Weights of a small GPT-style language model, trained from scratch on English Wikipedia.
Size: 12 layers, width 192, 3 heads of 64, MLP 512 SwiGLU, vocabulary 13670, 10.6M parameters.
Architecture: RMSNorm before each block, rotary positions, untied embeddings.
MLP neurons of a small language model. Each row is named by its layer, matrix (gate and up: input weights) and neuron, and shows model dimensions 0-127. Each number is 50 + 12 x the weight over its row's rms, rounded and kept within 0 to 99. A neuron's up and down rows have the sign that makes its largest values positive.
After each neuron's rows, "fires on" lists the tokens most often at its 100 highest values on Wikipedia text that the model never trained on.

L8.gate14:57 35 58 57 64 45 50 71 52 70 50 73 45 57 58 30 26 34 48 78 74 41 49 64 64 45 46 32 44 65 51 25 67 35 31 68 44 68 49 51 40 39 35 75 64 70 54 58 52 46 64 53 34 30 49 46 35 31 59 58 51 54 46 66 43 59 29 40 56 57 43 50 41 30 50 40 72 49 53 61 41 58 39 56 61 48 67 58 39 41 56 45 29 60 40 44 59 43 56 55 43 54 62 61 55 45 51 42 78 42 53 48 28 53 66 49 37 64 57 32 63 42 46 67 58 50 50 33
L8.up14:38 72 52 41 61 69 26 46 27 61 59 40 33 47 26 33 60 45 31 53 34 45 62 50 61 48 59 47 57 31 53 43 73 57 51 38 37 45 47 73 63 43 44 40 56 41 44 42 31 40 24 57 56 55 42 37 56 39 47 60 58 39 38 38 58 46 42 45 55 68 56 50 50 45 46 45 61 55 51 45 62 52 40 58 35 68 56 68 52 49 56 52 48 52 57 57 57 39 34 65 65 42 49 59 67 52 43 60 83 37 63 69 46 37 56 35 40 47 53 72 74 55 40 45 45 51 78 54
fires on: " and", "-", " or", ",", " the"

L7.gate159:43 48 38 41 57 34 39 52 42 50 39 72 40 42 35 35 59 55 57 93 36 23 40 44 44 33 61 37 69 38 51 38 45 31 54 38 49 38 51 62 45 63 58 74 43 65 49 44 59 60 45 54 35 55 59 49 55 37 58 73 68 59 51 55 45 62 57 48 49 51 51 48 43 42 58 45 54 53 45 56 48 62 47 45 50 56 40 87 52 34 58 68 36 51 53 62 49 44 64 28 53 67 53 64 67 53 44 55 67 49 38 19 51 61 43 66 41 48 52 65 55 52 34 57 63 46 57 34
L7.up159:48 42 35 81 55 80 68 57 38 51 32 41 34 56 69 31 39 65 73 72 41 48 36 50 61 47 63 59 67 43 64 57 51 42 48 48 45 37 50 58 52 26 53 41 43 60 54 58 45 57 18 34 51 48 45 56 42 58 61 50 58 55 65 66 44 41 35 51 57 63 55 42 71 46 40 39 46 60 59 52 52 46 34 81 60 46 24 74 28 62 27 46 68 60 45 46 42 49 32 31 54 37 54 40 46 44 44 66 55 57 49 37 51 54 33 64 56 76 60 61 35 54 46 51 35 38 36 48
fires on: " as", " As"

L8.gate412:43 37 60 35 47 51 67 41 40 43 44 67 57 64 47 40 35 60 49 36 44 49 48 55 38 41 37 28 50 50 54 44 44 36 31 53 53 54 49 47 48 47 60 61 41 40 58 31 47 62 41 64 69 48 52 39 48 54 30 53 45 57 19 61 34 39 50 50 66 66 46 51 68 48 73 54 51 76 36 59 56 39 47 60 31 56 35 44 35 52 58 29 35 50 43 80 50 43 36 51 48 52 70 54 61 45 57 49 64 49 73 41 45 49 48 54 55 35 53 63 49 55 28 45 55 53 35 53
L8.up412:50 72 53 53 52 46 60 47 49 70 29 44 36 73 57 44 45 50 58 52 44 57 42 48 52 66 55 55 51 67 68 30 53 33 37 37 39 59 48 68 57 59 37 64 44 46 37 42 66 59 33 40 58 51 62 44 43 41 54 57 54 54 35 49 74 59 29 53 50 38 39 61 63 57 58 47 71 54 51 40 28 56 64 68 54 63 50 35 29 33 45 66 50 31 74 55 39 53 66 40 40 64 41 53 59 51 42 60 55 32 19 55 67 57 59 61 55 45 33 73 57 74 68 78 44 42 43 44
fires on: ",", " for", " and", " as", " in", ":"

L7.gate18:43 30 66 43 54 47 55 38 52 67 38 60 52 35 51 45 42 48 51 49 55 48 38 52 45 71 26 46 39 58 18 40 75 53 78 72 42 47 62 55 28 42 46 56 39 64 67 57 56 63 58 33 61 32 41 49 45 53 45 57 44 33 37 59 57 50 56 40 34 47 52 30 44 70 60 54 68 49 38 56 36 54 54 40 46 57 57 67 30 49 61 46 39 64 65 60 29 51 65 62 60 60 63 61 57 48 61 39 47 59 29 53 44 42 46 59 42 56 36 55 72 63 21 48 43 39 24 53
L7.up18:50 46 58 38 35 50 74 35 51 54 65 48 73 32 53 58 65 68 28 43 30 51 54 51 45 52 65 40 55 51 33 30 52 47 66 46 43 42 28 63 47 40 44 28 61 62 63 77 52 60 51 22 49 43 57 51 48 47 51 37 50 46 16 42 57 45 51 66 43 61 45 58 36 46 48 46 56 36 60 59 53 45 41 39 41 38 47 56 46 64 34 31 34 54 40 40 63 60 42 59 55 64 34 66 35 59 60 55 49 58 56 72 58 45 63 22 54 37 53 47 37 43 63 30 60 39 42 72
fires on: ",", "."

L5.gate370:34 43 49 48 86 57 56 50 59 51 43 73 54 40 57 44 39 48 49 38 41 31 61 73 57 57 51 58 45 49 42 32 67 58 57 49 46 43 77 25 48 63 57 47 46 64 53 67 52 52 70 58 64 58 62 37 53 44 51 48 78 47 57 64 49 41 60 50 55 58 35 43 33 42 69 57 62 64 31 69 49 54 57 42 53 57 54 63 41 36 67 47 52 50 64 75 44 51 44 47 37 46 46 58 27 62 54 47 56 64 20 27 56 35 62 44 54 64 59 53 65 67 28 52 42 54 55 54
L5.up370:57 49 49 48 44 56 67 59 53 39 51 61 62 75 52 72 37 38 43 73 62 56 67 64 31 40 31 23 54 80 50 47 42 58 65 48 65 56 46 57 56 40 54 36 42 53 63 57 53 65 46 51 56 28 41 56 67 48 37 40 27 23 55 59 48 28 61 60 56 44 67 69 41 46 46 57 51 86 45 49 35 53 36 37 37 57 55 47 54 62 39 39 75 51 53 48 59 41 50 37 31 40 64 49 59 64 61 41 56 45 34 63 46 51 68 42 33 51 53 40 57 61 32 54 38 54 57 61
fires on: " R", "R"

L6.gate29:37 54 60 43 46 47 61 46 58 39 42 50 33 45 48 36 42 40 55 50 44 40 31 49 65 43 49 32 57 42 25 59 52 47 57 59 56 55 53 52 64 55 63 56 33 44 56 59 45 33 54 46 64 46 58 48 45 34 51 55 59 62 59 62 33 83 49 14 25 62 50 39 56 57 38 38 61 64 38 52 50 36 59 57 46 64 42 53 57 46 68 52 47 40 45 22 51 52 39 58 45 43 59 45 52 57 48 46 82 53 41 63 55 40 47 46 47 36 56 72 43 56 62 74 37 37 64 48
L6.up29:35 57 76 51 25 78 47 65 55 60 63 27 38 43 33 58 50 38 50 44 39 64 46 60 70 49 68 60 55 46 59 47 65 53 57 60 51 26 44 78 49 48 58 53 52 67 50 56 48 54 61 60 55 43 44 45 56 44 39 48 57 50 21 45 23 64 34 33 43 56 68 53 65 48 29 48 41 78 44 49 58 33 51 58 57 42 51 26 54 64 63 59 51 43 38 29 48 55 40 59 59 35 71 59 50 31 50 41 51 64 74 47 51 32 60 43 47 43 55 63 60 54 31 49 75 37 58 59
fires on: " father", " mother", " death", " son", " wife"

L8.gate437:38 58 34 40 47 42 27 84 53 52 43 42 44 50 42 38 33 54 55 52 63 39 44 25 55 33 35 42 57 41 65 38 34 31 47 44 49 54 34 58 52 46 51 53 59 63 47 55 39 35 64 60 38 46 62 47 53 42 54 66 59 56 45 34 26 45 38 41 47 54 74 32 51 34 61 44 55 62 45 67 60 42 56 41 54 41 64 45 39 51 48 58 47 69 47 45 64 35 43 63 32 44 59 59 77 59 41 52 37 41 42 50 68 58 27 73 50 31 58 45 52 48 29 43 51 51 60 41
L8.up437:41 43 28 22 71 39 62 59 57 39 59 49 73 57 34 50 59 40 27 40 29 54 61 55 51 39 48 46 42 49 70 58 51 40 38 45 32 51 42 37 62 48 43 62 76 62 30 57 44 42 50 63 74 55 58 31 40 49 39 20 67 45 54 39 32 57 33 34 56 49 45 53 42 34 57 58 31 58 48 60 44 38 57 62 47 26 46 49 74 29 40 37 65 44 44 42 25 48 37 57 64 64 50 47 57 49 40 54 30 40 48 58 51 53 47 57 52 38 28 68 67 31 44 55 30 55 48 48
fires on: " U", " is", " was", " also"

L5.gate197:52 19 49 42 43 46 34 37 54 64 67 54 51 39 41 53 55 53 54 56 43 57 46 45 57 55 32 68 59 60 51 18 45 30 65 35 47 55 53 52 45 59 66 48 66 46 49 47 51 51 65 33 42 44 61 31 61 46 44 54 69 59 39 44 45 59 59 45 52 70 48 46 55 46 51 78 62 69 60 66 34 62 55 65 60 41 38 60 41 63 45 43 32 53 43 46 57 48 63 73 31 74 52 55 79 52 52 34 75 33 52 42 39 58 53 46 52 60 58 56 56 52 59 40 47 43 48 57
L5.up197:79 64 58 53 62 57 57 64 45 42 41 46 43 63 49 53 45 23 46 56 41 62 63 52 36 43 67 53 63 32 73 39 51 46 46 45 42 30 52 58 46 52 53 38 44 51 62 46 49 45 40 53 48 19 24 29 62 67 55 40 51 61 53 65 45 60 28 52 63 57 52 55 42 55 55 54 63 46 56 61 37 44 52 72 57 36 21 53 61 58 16 42 48 50 47 37 47 48 34 53 58 40 65 40 53 45 43 49 50 67 57 66 37 65 63 53 76 41 52 57 61 53 48 37 44 36 47 57
fires on: ",", " as"

L8.gate406:41 29 81 43 56 62 32 30 57 64 31 51 40 53 48 59 30 53 38 56 49 50 50 63 56 41 47 37 40 48 46 50 64 32 46 33 22 71 42 47 55 61 50 67 60 48 53 34 61 53 49 47 73 36 76 40 56 44 27 63 45 48 52 47 43 43 41 43 50 59 49 30 34 59 74 57 51 43 43 52 51 65 31 37 33 67 65 79 61 55 64 53 45 53 52 36 52 42 37 47 50 59 65 50 50 40 47 53 46 55 50 40 39 49 56 40 30 58 49 67 63 50 40 45 81 52 65 45
L8.up406:67 49 56 58 71 60 58 52 60 74 64 38 39 50 50 35 56 53 52 74 57 11 48 47 41 66 59 40 45 60 57 40 64 62 34 65 61 45 57 50 63 57 61 53 54 33 48 41 68 52 29 67 39 60 39 45 42 48 42 51 41 44 40 69 65 65 72 55 49 66 54 51 46 73 24 72 74 36 45 46 45 69 46 70 40 65 65 63 44 36 60 58 58 45 59 47 70 40 52 45 44 58 52 62 50 32 28 54 69 48 54 51 59 45 50 48 52 50 78 78 45 48 46 47 59 56 59 58
fires on: "-", " by"

L8.gate155:37 49 65 48 64 31 46 46 42 39 44 56 56 53 59 55 45 51 62 57 40 37 37 61 54 56 45 13 65 59 24 20 41 60 47 69 56 59 61 56 46 44 54 54 60 47 50 30 45 38 67 48 35 39 58 44 71 64 43 48 59 38 57 81 41 67 47 47 37 50 55 45 62 49 61 45 32 40 22 46 50 36 67 80 52 31 22 52 49 55 48 38 26 62 59 67 37 49 66 41 51 65 61 27 57 43 45 35 56 48 58 43 54 57 50 32 52 49 46 58 41 55 49 54 56 52 30 47
L8.up155:55 48 44 65 51 31 62 52 55 50 40 54 35 69 44 43 35 32 54 57 42 61 55 63 70 58 51 33 48 51 31 44 40 67 50 53 45 58 58 63 46 48 51 70 43 32 49 73 55 65 32 51 73 50 63 42 71 52 44 58 47 46 35 56 57 33 38 42 44 57 18 53 40 57 70 60 61 30 61 32 48 22 47 41 50 53 62 53 35 38 56 51 44 68 55 38 65 43 58 66 31 51 56 43 66 66 55 47 54 51 46 31 61 53 56 51 52 58 43 51 48 41 43 54 52 66 37 59
fires on: ",", " and", " the"

L5.gate99:36 58 44 26 47 45 47 56 42 54 54 54 49 40 51 54 43 36 41 67 54 56 54 24 54 38 47 20 57 58 76 59 56 37 50 45 36 65 46 50 37 60 54 67 37 57 57 69 56 51 42 59 59 33 63 49 54 37 59 52 56 38 44 44 43 56 38 46 39 55 42 40 51 54 87 44 42 40 45 81 56 46 43 57 30 22 54 52 40 38 42 53 65 54 35 31 54 57 60 38 67 59 41 46 40 60 65 62 42 63 47 36 35 46 31 55 56 26 61 42 49 42 44 44 50 33 56 62
L5.up99:52 58 28 39 49 49 27 63 52 34 44 69 71 58 61 42 63 41 55 65 50 48 44 58 72 50 45 42 49 62 67 31 56 37 46 45 36 56 24 40 59 56 46 47 31 51 44 41 48 37 61 65 40 69 49 57 56 57 51 66 68 44 53 45 53 38 52 53 46 47 24 50 54 39 73 63 48 35 62 76 57 62 38 48 43 33 33 56 41 53 66 63 49 42 50 36 57 31 45 51 40 53 50 40 53 34 30 76 40 48 49 45 41 55 48 52 66 22 45 67 34 57 40 33 42 33 48 48
fires on: " was", " at", " is", "W", ":", " "

L8.gate262:47 29 43 40 59 61 50 49 36 66 46 55 49 58 68 36 48 34 72 37 44 45 24 54 55 41 33 60 51 47 31 56 55 40 42 58 63 58 53 68 47 51 69 53 54 60 68 52 49 34 58 77 40 40 47 47 44 47 44 48 57 36 53 55 42 37 60 29 34 53 44 37 63 45 48 56 51 43 23 61 55 57 43 66 72 63 44 70 49 48 55 43 31 39 58 63 41 37 51 38 45 67 64 59 59 43 72 49 80 50 43 29 33 50 56 57 47 56 61 50 51 54 52 52 35 32 46 13
L8.up262:33 62 46 45 29 60 60 43 45 55 43 65 53 45 40 56 23 68 58 30 50 52 51 51 56 46 42 59 31 49 56 45 64 38 55 43 41 65 42 64 64 21 54 43 63 50 38 62 57 44 53 42 57 40 47 67 51 68 40 49 66 26 42 56 82 26 51 51 39 38 58 53 49 46 36 52 60 59 49 38 41 59 29 62 63 38 55 31 49 62 39 57 55 52 36 56 26 41 38 43 29 69 51 61 42 55 64 69 64 61 61 56 56 54 62 39 43 44 49 44 44 33 60 24 31 40 42 28
fires on: ","

L5.gate156:64 49 53 49 43 53 39 48 64 49 33 46 36 42 43 48 53 28 62 46 50 68 40 59 51 42 48 19 54 57 56 45 65 41 58 59 51 60 36 61 45 61 44 57 55 39 67 92 26 61 44 58 50 37 64 36 63 38 46 45 42 50 47 61 52 49 37 43 43 46 56 42 54 40 66 72 57 54 48 79 36 49 56 41 44 51 52 62 33 32 61 29 61 71 64 44 68 72 70 53 40 49 48 62 55 66 63 35 54 47 36 47 56 54 44 39 49 45 47 63 58 54 50 34 54 43 45 40
L5.up156:72 55 48 52 42 49 43 53 56 35 76 58 56 58 65 62 46 34 52 45 61 70 64 60 50 23 44 54 54 31 45 62 42 53 51 45 36 41 41 38 65 48 55 67 48 42 52 57 47 64 60 47 64 45 53 37 72 59 50 42 62 58 57 42 40 47 75 41 41 51 44 42 70 48 59 56 85 52 29 55 36 20 47 48 45 57 50 48 51 24 47 56 41 53 46 53 60 53 44 52 44 67 59 53 67 66 36 53 39 34 31 48 82 44 66 60 49 62 60 52 50 56 56 46 40 53 52 58
fires on: "d", "D", " and", "j", "â", "de"

L8.gate244:43 34 35 50 55 31 60 50 56 51 50 77 36 34 73 34 30 36 37 75 44 54 39 64 64 60 41 43 61 44 39 33 42 55 41 58 49 62 59 59 48 60 94 56 31 50 62 50 38 69 75 63 56 46 71 36 38 42 31 53 58 41 34 74 48 52 41 54 33 52 41 61 55 44 51 53 45 61 56 44 48 41 65 43 32 70 58 40 42 46 54 32 35 50 52 52 32 44 59 49 43 57 62 73 60 41 58 40 65 49 39 47 81 39 56 64 43 42 59 51 51 51 45 41 36 61 47 28
L8.up244:45 58 69 44 56 69 73 51 51 50 39 57 41 54 40 47 41 35 57 62 59 63 52 75 73 57 70 34 60 69 26 49 60 56 56 43 41 63 45 71 55 60 71 43 48 57 46 54 64 41 60 63 61 54 52 49 28 57 41 47 50 53 42 68 57 38 56 44 57 54 66 55 67 38 65 34 43 45 38 40 51 19 53 61 45 57 61 48 44 55 62 49 40 66 38 58 54 30 59 51 39 59 62 65 64 64 47 32 40 49 59 29 52 30 63 35 47 71 41 41 70 71 68 43 37 67 52 52
fires on: " and", " her", " the", " its", " their"

L4.gate443:51 36 39 48 58 49 24 43 55 40 41 50 25 47 17 52 48 60 59 54 54 41 77 63 66 47 44 70 55 44 40 55 62 34 47 57 40 50 51 50 47 61 66 62 53 56 38 49 58 48 78 52 55 05 54 54 60 49 48 57 66 52 31 69 47 58 51 55 43 43 66 45 53 39 40 46 48 36 43 50 45 46 55 47 42 55 38 41 38 46 73 52 51 35 34 45 60 59 61 42 76 56 52 43 48 43 29 35 37 47 46 58 51 55 50 49 39 31 29 73 49 71 48 44 59 60 74 33
L4.up443:53 36 71 57 30 46 39 62 53 71 44 52 65 62 66 62 36 27 44 50 38 67 33 59 42 47 65 35 39 26 60 50 39 44 49 53 60 50 58 39 43 49 57 61 46 35 55 53 21 72 59 53 33 55 60 54 63 34 54 43 58 56 48 90 27 70 42 64 66 53 53 45 68 33 47 45 41 36 28 52 60 33 40 57 49 57 56 57 44 45 67 43 60 56 45 49 57 29 39 65 31 47 53 32 47 40 38 40 49 49 67 35 33 39 50 45 52 35 51 50 51 38 49 68 55 55 70 67
fires on: " father", " early", " brother", " son", " husband", "ar"

L4.gate104:47 42 59 49 84 41 23 36 69 46 44 78 27 40 55 53 50 41 50 89 53 45 39 59 50 40 34 26 57 68 40 37 50 45 52 46 52 52 45 59 24 70 75 81 43 68 48 59 59 54 49 44 56 44 50 57 46 58 52 66 49 26 65 64 54 43 37 55 44 33 47 44 58 44 58 53 64 49 45 53 35 58 56 36 37 55 63 79 37 52 78 36 44 58 43 62 49 39 59 37 43 63 73 39 51 47 36 42 38 57 32 38 31 40 46 41 53 46 46 67 54 55 31 45 43 62 36 49
L4.up104:57 75 51 61 46 46 46 33 51 39 45 52 55 64 38 66 53 36 40 48 40 60 47 51 53 63 56 54 48 37 53 60 47 21 46 31 50 66 32 70 40 46 46 41 69 52 38 44 44 59 49 54 61 35 47 50 57 58 61 46 47 05 40 48 61 31 53 65 44 30 61 84 56 44 41 38 63 53 69 26 46 58 44 52 39 56 47 59 37 69 51 58 63 60 21 38 47 44 35 47 39 52 51 45 37 48 33 58 63 53 55 51 45 47 51 49 66 60 56 39 58 47 63 66 37 69 62 63
fires on: ",", "s", "."

L4.gate197:60 42 62 60 46 51 62 42 52 47 41 55 37 27 55 42 57 41 54 50 21 50 54 81 67 70 53 53 43 76 41 56 38 30 47 32 53 49 22 47 69 63 68 48 52 55 35 41 28 45 57 57 43 21 41 59 46 30 62 52 53 43 55 43 46 71 67 49 39 52 66 53 65 43 69 57 60 65 39 57 65 62 46 48 38 71 59 59 63 31 49 42 63 67 46 60 34 39 43 49 50 62 44 53 45 57 52 54 28 52 45 38 43 28 67 71 46 44 45 40 36 67 39 49 44 58 56 49
L4.up197:35 58 67 42 68 43 54 39 67 50 23 48 46 50 55 37 40 39 55 63 44 38 60 45 36 48 29 46 53 40 47 39 50 39 51 48 60 43 67 54 64 59 57 72 68 70 56 31 32 58 49 67 64 46 64 42 35 39 53 42 44 32 48 58 69 23 46 50 46 49 54 52 21 53 61 41 44 72 39 51 23 45 51 47 32 49 51 53 46 56 61 42 44 64 49 59 36 84 32 37 52 53 47 54 52 67 56 46 54 36 34 54 49 48 40 63 52 48 38 41 35 56 56 56 50 57 35 49
fires on: " of", "R", " have"

L6.gate214:42 31 55 31 29 53 56 31 40 60 45 49 55 47 68 46 36 17 56 42 35 41 57 64 44 60 42 55 67 55 40 65 43 42 65 27 44 53 41 41 50 57 68 42 47 59 50 65 43 46 42 55 65 47 46 39 32 47 36 61 42 52 45 56 31 73 61 39 36 42 57 49 73 40 61 54 30 69 57 67 52 59 41 43 48 41 49 64 46 44 53 57 35 68 50 29 52 37 41 49 55 57 55 58 52 54 69 36 37 23 35 58 34 40 30 49 40 45 30 46 37 56 65 58 58 39 25 51
L6.up214:48 28 65 57 56 56 57 67 59 23 42 41 53 52 38 52 46 47 58 38 53 29 32 61 49 50 56 61 56 39 56 71 67 69 50 43 75 52 52 63 57 41 55 40 59 35 33 54 38 59 61 42 31 44 62 62 51 27 40 47 74 61 70 56 53 38 54 27 25 64 40 49 28 48 56 49 57 58 67 67 59 63 51 47 48 52 44 54 35 25 68 52 29 51 50 20 64 54 46 60 39 51 63 52 58 63 39 55 61 26 53 55 73 63 52 58 47 50 65 60 49 53 46 60 37 37 52 40
fires on: " of", ",", " University", "m"

L6.gate503:55 37 54 56 65 51 40 46 62 75 45 45 59 42 56 45 39 50 48 42 46 27 66 51 58 70 42 25 63 55 35 47 54 51 41 49 62 76 62 70 58 52 59 42 37 55 56 53 34 54 55 62 60 34 28 59 68 46 47 71 47 43 50 43 29 41 60 29 43 38 57 46 60 49 50 68 65 65 57 41 63 25 50 45 32 61 44 62 23 40 82 47 61 70 74 48 36 56 58 54 53 66 56 46 47 33 57 35 46 46 58 32 39 70 53 57 58 59 48 41 34 59 50 37 55 57 35 43
L6.up503:34 54 63 39 65 53 43 27 54 40 51 59 37 77 61 25 44 36 43 56 41 17 56 58 57 56 50 50 52 39 44 61 33 39 32 54 47 50 48 42 43 52 66 48 55 52 55 65 66 59 46 57 41 51 42 39 52 47 47 44 68 53 46 62 65 63 52 46 46 58 68 53 27 24 62 51 43 47 45 54 59 66 43 59 28 38 49 51 76 59 42 50 55 54 44 52 34 50 54 34 77 43 57 55 58 36 62 45 61 58 53 58 36 41 60 42 82 57 59 47 39 72 50 49 60 55 48 44
fires on: " of"

L8.gate118:35 36 40 50 72 33 38 42 50 69 36 65 32 42 60 40 45 56 27 58 59 18 49 50 62 30 47 50 52 50 51 30 57 52 66 42 56 47 47 74 30 46 46 63 55 55 63 28 49 61 41 48 37 31 77 56 48 41 49 61 45 28 45 41 50 36 71 47 45 54 46 34 47 52 46 38 50 57 23 46 36 43 40 33 51 53 59 59 53 52 59 55 36 64 57 59 44 54 49 43 63 52 50 56 60 42 65 59 46 44 55 64 41 49 54 51 44 54 52 44 57 59 27 40 69 51 47 41
L8.up118:59 62 39 49 41 56 67 48 60 75 40 83 49 73 36 43 58 36 56 49 40 47 54 32 40 30 58 48 51 41 61 24 43 45 57 58 61 49 52 48 59 54 68 33 49 40 39 64 64 49 32 39 46 51 61 44 74 44 38 60 42 63 36 71 45 47 36 50 49 53 63 53 43 53 37 56 48 48 53 64 51 62 39 48 43 55 41 68 51 64 29 38 41 64 46 16 50 53 23 68 51 53 44 43 67 33 52 61 49 56 75 71 44 29 71 31 45 41 67 44 43 64 57 44 71 42 57 51
fires on: "-", " un"

L7.gate11:32 61 42 41 51 75 50 68 38 47 41 40 21 55 35 31 55 17 48 34 48 55 42 29 66 36 47 27 48 47 63 59 44 45 45 74 61 54 31 33 52 51 60 51 48 46 81 60 43 63 45 62 54 45 59 41 55 59 42 49 44 51 48 60 41 74 62 54 49 47 48 32 47 48 31 65 71 58 39 65 50 48 47 22 50 58 67 30 31 34 35 61 40 60 41 32 61 76 59 81 40 60 54 45 45 41 55 59 38 62 54 50 57 30 43 46 39 71 37 30 39 56 45 45 56 42 50 45
L7.up11:49 40 45 45 40 46 46 53 57 54 49 43 54 55 66 58 61 51 34 44 61 62 43 32 69 44 39 52 50 64 61 88 62 41 44 75 71 51 65 47 55 61 44 58 42 26 57 24 62 50 35 35 67 44 50 47 73 52 61 28 79 39 32 40 50 47 54 47 42 53 62 52 49 37 53 53 34 50 57 66 64 57 55 27 50 52 47 53 32 53 34 46 49 59 57 26 51 53 44 39 52 47 50 63 36 53 51 55 24 51 51 47 67 37 57 59 63 62 58 55 41 20 55 53 59 44 56 33
fires on: "–", "d", ".", "j", "t"

L7.gate338:40 48 47 45 63 49 51 44 45 33 28 52 33 72 46 42 50 29 59 63 54 39 29 67 55 42 41 47 75 36 57 35 57 55 39 46 53 56 44 56 37 40 56 46 37 50 50 53 34 50 40 58 56 44 04 28 39 55 32 57 53 46 47 76 31 68 70 61 39 55 49 44 65 40 46 58 65 65 55 46 29 38 68 64 51 55 40 60 59 56 34 35 41 53 53 44 57 26 67 48 48 47 63 56 46 32 51 37 70 52 55 57 45 58 30 62 38 61 38 74 68 68 18 54 33 48 54 42
L7.up338:51 44 52 67 74 33 35 37 50 32 35 54 49 32 48 45 44 45 41 54 48 49 49 51 42 61 53 58 75 51 49 48 82 61 54 55 61 58 28 50 18 32 42 56 56 41 66 71 38 68 48 48 58 66 48 39 31 53 39 49 52 64 39 54 63 50 66 49 50 62 38 54 41 33 53 49 59 44 62 33 28 44 68 47 34 40 38 40 47 45 56 59 51 60 66 47 44 53 53 54 51 34 60 55 45 50 32 46 70 60 56 44 61 28 63 54 54 31 29 52 72 42 44 35 58 66 31 41
fires on: " and", " After", "After", " of"

L7.gate499:33 44 33 56 36 40 35 56 57 41 57 74 33 51 48 38 53 45 62 61 42 27 25 55 45 36 42 45 66 37 48 31 71 55 52 55 38 53 50 38 56 65 68 63 48 49 61 41 52 53 55 76 50 48 65 34 51 33 51 48 72 53 45 34 35 61 39 53 47 67 39 47 57 46 42 53 71 42 34 52 20 31 42 25 38 58 59 54 44 47 59 56 53 43 49 56 39 58 29 74 55 69 59 47 55 47 65 70 52 52 38 63 55 41 30 53 45 30 40 63 27 40 55 55 72 55 47 50
L7.up499:74 55 18 63 56 45 37 60 43 34 57 76 65 53 46 62 52 57 42 64 60 50 36 49 47 58 44 44 56 45 66 42 62 37 54 43 52 76 44 61 36 55 69 71 49 67 54 45 35 47 46 48 40 35 26 57 29 37 69 60 54 39 48 30 36 47 50 65 52 40 60 64 38 41 47 49 43 55 56 49 28 46 53 60 36 36 45 52 39 49 48 71 62 42 46 40 31 54 64 57 46 28 56 38 44 52 57 59 20 19 26 55 43 61 46 31 61 35 55 30 45 47 49 53 58 57 59 61
fires on: " an", " An", "An", " was", " as", " been"

L8.gate313:42 47 46 13 62 43 31 59 40 71 55 33 49 50 25 38 43 42 62 58 40 32 45 55 25 29 54 59 45 41 25 50 50 66 33 58 40 62 51 58 47 39 35 66 39 39 67 58 75 31 43 45 39 34 62 61 15 47 45 58 73 44 57 28 57 58 37 57 53 56 39 60 53 35 54 39 54 41 45 48 46 48 11 46 36 63 57 49 53 43 47 41 50 37 52 40 44 49 51 44 51 43 64 59 41 61 43 33 63 65 58 35 57 58 59 52 41 34 58 54 62 50 50 51 53 56 51 43
L8.up313:55 73 46 39 59 28 40 64 36 56 52 45 57 43 63 41 60 44 52 73 55 61 45 47 24 34 52 59 66 32 76 65 51 51 54 53 33 61 55 57 29 41 56 71 30 56 67 52 46 34 55 38 34 50 65 58 48 29 41 32 56 28 40 31 47 41 62 51 63 42 50 53 50 44 77 66 61 61 65 56 36 68 48 47 28 50 49 51 37 46 38 52 45 50 51 44 50 57 58 66 44 36 27 35 56 46 64 37 49 59 42 49 53 45 56 48 48 37 62 54 45 58 61 37 44 64 60 30
fires on: " was", " been", " be", " to", " had"

L5.gate327:48 36 41 58 44 32 51 55 46 31 35 61 28 19 52 59 45 43 50 42 51 62 39 84 61 43 43 46 33 44 47 46 67 55 45 61 48 55 40 61 39 46 50 52 46 45 29 45 46 47 54 58 25 42 43 61 60 55 26 63 55 68 60 55 47 66 58 61 53 38 54 49 57 24 55 53 51 48 50 52 41 47 34 29 33 58 68 37 52 61 59 55 55 52 51 23 51 66 41 54 42 53 54 44 65 47 28 61 62 62 60 48 60 49 59 36 53 44 45 69 51 54 44 62 74 53 53 46
L5.up327:40 54 31 62 68 56 68 59 34 60 46 80 68 46 53 66 51 56 60 56 61 53 42 55 54 49 63 56 49 46 49 38 24 77 40 58 60 50 57 47 45 38 56 65 41 44 55 54 30 51 50 71 64 62 46 72 42 49 25 51 82 45 74 63 36 56 27 62 63 52 64 48 58 37 74 54 57 33 37 53 44 34 21 42 37 72 50 45 32 50 53 51 57 61 56 51 62 48 61 55 43 55 60 49 71 62 55 48 69 55 40 71 54 32 51 44 48 57 53 59 55 67 29 33 68 47 49 45
fires on: " and", " or", " &", " +", " ("